MLP neurons of a small language model. Each row is named by its layer, matrix (down: output weights) and neuron, and shows model dimensions 0-191. Each number is 500 + 25 x the weight over its row's rms, rounded and kept within 0 to 999. Numbers have three digits each.
Before each neuron's rows, "fires before" lists the tokens most often just after its 100 highest values on Wikipedia text that the model never trained on.

fires before: "i", "ial", "ce", " of", "c", " a"
L5.down99:458484530528538498503475496512463496451491515536506527504498472514525526490446511462484510482502505477500518497465526463510488493459477492502480486487511488498498484558474530531535512512536479488498460486483496510514548512529475534521498546458496548495541532491471496475515518523520490460463448509515492512506493475505452476537506503530481471470490444487521506498476503516493489506529549528506530502491516537497494512507491484528502543531501482513517465512523467559458498491520491514481485511504538497508497470532495449506492476471559506502510469541482497504485523498514484414

fires before: "ue", "em", "ul", "u", "ep", "id"
L6.down205:471492491488488510523495513526502485542487470530487514502484478516455506486464498464461530468485534542525529495543531520547450524500521514468551477515573526493464536454492521506510483533496483489458495502524495519504477519474499482494498432516488544510480505503501489537564511482527529489465484509474503540511500510465497477517463527530518470472541466482519517510493483530483496528495511508471512538530492500484483497514462513475520502507477508504508520442525483529490450461471443511507499514505549472467509507491496506461503501488483473496496529452531505536510496522496483502

fires before: "ates", "r", "ate", "ory", "art", "ar"
L5.down651:498501506498527486515505453517519506564514477510480566514490485544464456514500504466505496508511538538451525529510532502530519496514474527500522439452560468517476500494489535492532487508516514462495523516469470501506505521473503490496504512488466496471507498531515503457502527497547546505532502539484455466488537504503488493485475531471517477495534501537520488483495472499511480492463512460486481514501515469507506455494475513506533511505461495518514513457545518455518511525470492514502461515528444489485495489506493484480540467496459545479541520516484538463465490496476488511

fires before: "er", "al", "v", "ge", "m", "ction"
L6.down755:488511524469490530504444516522502459443507494473500495534513480552509473504507522516488510467500533516517503488531519478485484537497502494442502533488493474520522502495462510495513482488487488464486478497481475488486519475498486499496516469496503513509517525489513533481483504473494492463557505506510459458528506490521462510495520527496500469492495509533484492551476515499456479511507531502476532495513547531518501489510513515488510484491514532514494515521472578526505469496526486443535446554486515511500484535548516553507497479506479470484432464538509476503532527499472509424

fires before: "we", ",", "ough", "ist", "oc"
L5.down571:505521528508542505470520478476515482465515518504478459535484473570506494512552523537514545524543496487535494514529458506507479476488565489483483547443498502529483501555492473463524497491527498499483487502487468496487548486502506509473499507482507448454486493457504501507478510504484528501516522518545455498504524470489531502467557499475497517509509501470473519493499456483568450508479489520533515528472532504502485491496490493495508499512507538472532511472458502467527510479522476523505535530454524503535490503489495502475524470475491499529492491464465484492489519486481462500

fires before: "ond", "|---|---", "ess", "ce", "ec"
L5.down764:484493512452501513488509522484446473525453466483529516513512486548502498476544496497509510488508508519512536519498498439463472516526509515490492511478496512505446436487518529497465516549472463514529499494483520501499512501526514518481482539466515528533515515555484505525532485511524531494543523506507498467510455513451496520492486532515513482522496499520482544531489471464466456494511449474486554486494518512526480495530525496464516498505485496479469502511468488549478505533500478472502478504536509476523543499476491523496507505513526442498499456524496526442537454483487519502

fires before: " St", "S", "st", "s"
L6.down426:525516523545491463544537487478480491486486519481496506495481561512486518458445507441484502494494547504480509543537548522500525491546524492519512471484530469476507504524464482526532540502472501521482498479484513527552476491515523500463473506514522516495504522484492514493501504499487534502471544499506503513508523509484491467486516479505485491459495503494497505499466530493481509560496507443509501486523515464495432561468517496529503484487485544487455447508520509502499506474467490511503484450498525468483517501504482483510525525470506430524504469475511562463497489505502513518

fires before: "ary", "ation", " ", "er", "al"
L5.down124:535490518503540495511499451460507489528519503479489521534480506504460510510507495524492461508503488520498528501533495485490516532523469503536497469464474476474495477515518498523499533470510493490483511519479519523469483520524537477524510547489487501533440487505488459540508512465492480477520492493532489474501502487512546485489511486436556525524462562551527493520487499529570516510497483486523507517462500490471506489517469558514460471491454475484502481474491449527503489526496471520513517487484483507474447524537458493511479527513502470537499513521509511486540453454482510512